Weights of a small transformer language model.
Training: 679M tokens, 5177 steps.
MLP neurons of a small language model. Each row is named by its layer, matrix (gate and up: input weights) and neuron, and shows model dimensions 0-127. Each number is 500 + 40 x the weight over its row's rms, rounded and kept within 0 to 999. Numbers have three digits each. A neuron's up and down rows have the sign that makes its largest values positive.
After each neuron's rows, "fires in" lists the words (lower case) most often at its 100 highest values on Wikipedia text that the model never trained on.

L3.gate208:507462447493430508561513451558462521438453573522455558534500551570542532537498529495554492509461449514552481519512515512532492469569511474464533534455509504509560541513506529508551464507428552484500416470467429438514440510496526478426521526449475520509531432569439434516486458498547474516509457486538439437548494526539529497517533629528574510498528433579532477526473486441465547502533
L3.up208:485474544455538440464523483471430520499438517558487478505483473529536456482452512470515538518571512492478441477492550539519470436492495508453457520510568540500502497456536479486536499480522413491457514524560493430463545497475419487522488455527557542457475383545450453535408549487487538502391526536537476525487549468598522502480535475534448512482457531480444475481485506583450472576522
fires in: "and", "which", "scored", "who", "system"

L4.gate645:496511504527549502478442527502565452531512501516493520484546478476509466537516522434494520543544543509478518467519505430461473518435509485542486484453504487410488436543500507532490439579546438471515466481473506527504514535550475480533453571485446429550493535523529458489527547513553548435480503455453470507483405523437490479495480457532520536521568465498484543434508503468551472567428
L4.up645:505439503490516550571531461461477452483523503483503539503440488506535491491536525502555464488417552552470495552501490509472511527520485532483452477561498466536519408477454501518451465454462580486517454447405512483407540490505481478497544524567529522538486450443479531494438475578520520531418576553489487538491478475593498515465576475520517455464459482523511484492539504489441438590488
fires in: "against", "these", "college", "again", "authority"

L4.gate359:435499514529545528481434462569469538531487533487485513424511458500476520457530508495514522454471482546491471515525544509526434455523508600565461492550498407438485476510498528466458433523501486505476484471456555432447493506463476526609527573418472516515436569509517460508466558526545529494531529431515518478497502520463460587516504461511527531549530608592528531472604466489500462543482
L4.up359:552436491509566531578519591548442519512521438528518573499471505469464415495500458415534519442472542462499467488517519495449528505484540493543513463567565491443480493528526475530453497427438576438498485498508517472468590490501534467470540520472568502482496481453464477432505578564521517491487520485536533522508476564504515544493540407481484527506528529521567432481492477460449495426500
fires in: "against", "began", "within", "founded", "these"

L4.gate715:625540466468505524502520474443522537511466495524438477488452499498520531507402521443519468533437504563524485484474479463524527532441482511534509492512514493514480473490506507480473522483513516517506485510447553522450524530469487542458442536536511512542413454429538441485541545523492536474495442435458454525584523489539430502552554554533517525505435517481501531476507414459509452409539
L4.up715:524513461476584496479555464458578548508486565484497475488510546430538481439526491507505529468485472484583499590485507544527480532530509495526488539521565528507462515462476535546534477430517443512469503472533527480519436511499475419501433499523494556599491524475523510487546532507502476569531517466476509524468593517510563466458475567463408443451536455502529546497521526466558486570453
fires in: "united", "year", "based"

L8.gate993:374427484577496544466455498496420556426502510454504577539533542563525589566441552457472464491509466491502445413502458515508535537523501451491539534553521505593498490448507485513512413532566526522588495570501484510542603481563546493489508550483512519532531526483495511509474518488491627507480527466464474485488515528498529520522482485512535596506498520540546508524452475597463497509498
L8.up993:480492453451529566572541498485458545450495567571454483465458483532480536510512497579537469525515420556569473461530488506501490502396490484462537537447504484521449534481487475443492545508571468502513493557437561472518529490482478516487512650468506468511488528518587473489460480498592515500454514477501549502566523463475517526505507456511473424474477552474483510460494546507532480461486
fires in: "not", "also", "can", "would", "could"

L3.gate764:445563497466481513577493485393516489499462514478525528491537520485501559520520450504554473521495553536529541512523548550522473526353514487458452540446526506517552562464440504536439516482518594529468492558491527477581511540488519510469458542509454496514502470541526456452526428582537511469463453476490465516512551470549519527560521545480448486474461489518500466516548577539494522490529
L3.up764:442509476452564486490543550473477490445535478437502552499485529439520453515490475505502491499467550493499571543543435503475525478440508436613463566471428501474476463436490511456465495431547483520520577481511508525462480471502546492519488463462452533458486549464595542507549523530474504501505545536455507605543534489466456532489451494492454532400444499497491512459466521604551423552473
fires in: "is", "and", "administration", "education", "organization", "production"

L8.gate978:534496473432501526512506518548456523465491516475507440475570556508511531467514477575484453507441480468467444464485475503394473528537525496492445527504522500477435500508461529622527493465507533514528439475535563463501479459480554493517540551408453400549465541507539509520424508492538502537547459490543456482548492496471534499517515546507597462510470565466507530460491493521504530452438
L8.up978:487489512450498495511506470570554464495535460550540451508499547540545482464412449492532486442478458450533457510463575520498536434522505493434487544551475501521531502523499531488516496480492511525454517505492454513501491491445515449548514477569448477551529485557490525419563478406601451550543496434527484462467488475470504483509463446442460476514472506458436489548493554519513508521512
fires in: "present", "of", "round", "details", "due"

L5.gate122:494540516522522550548428521550499479505481433487512578498445521474523483476544461519471528547521437529441447508491510460476538471484430558464501438494485455517568549605463421525541514529473539492456452489502462511541502522496520491455478553506521515480556535536485472471435505515560556451560477437495468576642532549526605494500515477521518532463515472465507545499521432539452506509435
L5.up122:447511417531485498463467525411385514554477503538517522529502588470581524510463546578487473524451518504607462520512515449482476544453567511480457477383440499455459549512444517456536553518531536483474543501468452545536541535530484549492521492473510498510490476493479504435440470486433582512421546524535421516551584468541502547522460500524501491432431508502495507511528533575538466483551
fires in: "that", "when", "because", "although", "how", "however"

L4.gate119:452548474438440464600506477507512489423498525460484544454483514533444501443535523526500499451573412515431477455514520407473470450529534501521474596479434471516527570499444432449537402452547472490526468532525504513468545514460495505482503549536503498541516487514502456472430481474543562510534505470581469465573549528523490593547500532481512495560490472501503551466486488486517423428485
L4.up119:471515444466497526530499533468447535511504568540477482465506507551524516550503509491497478523541503467536461561498513512472440471510498494470450485516473467416404606502433460542566491424543451499482542487496453479447568440489492435451512565470497517518521431550507569443535445452577422532496569518518520530524474527549505502623486543513585548557531524532480496481453528484485469437502
fires in: "united", "however", "university", "how", "until"

L7.gate765:475456467534463485489512491469463507512487578544417501483560560571533521454482484469523493513474456506451460447540567525487482455462523549477476477561464473493539422473509552537529455561512502440556492459498447513521542483493478484482534477459485500491504453527515491379573550484479481482500551482495572493528578532495576524466509459485481536453448526554538460521475397530459524505493
L7.up765:466542441485467535521453508373484499533475581504539479507564489457406437521441454502536520457475463487452441469482531557480484470514509472565447554486566491545486469440460545463477503503570439484480525507507594458510494475417475504492478551455474526530518434458527471484479496511462392528498515567539554569562476488536519455476533532500564547507435422528524519547561427470484575436501
fires in: "been", "can", "were", "also", "called"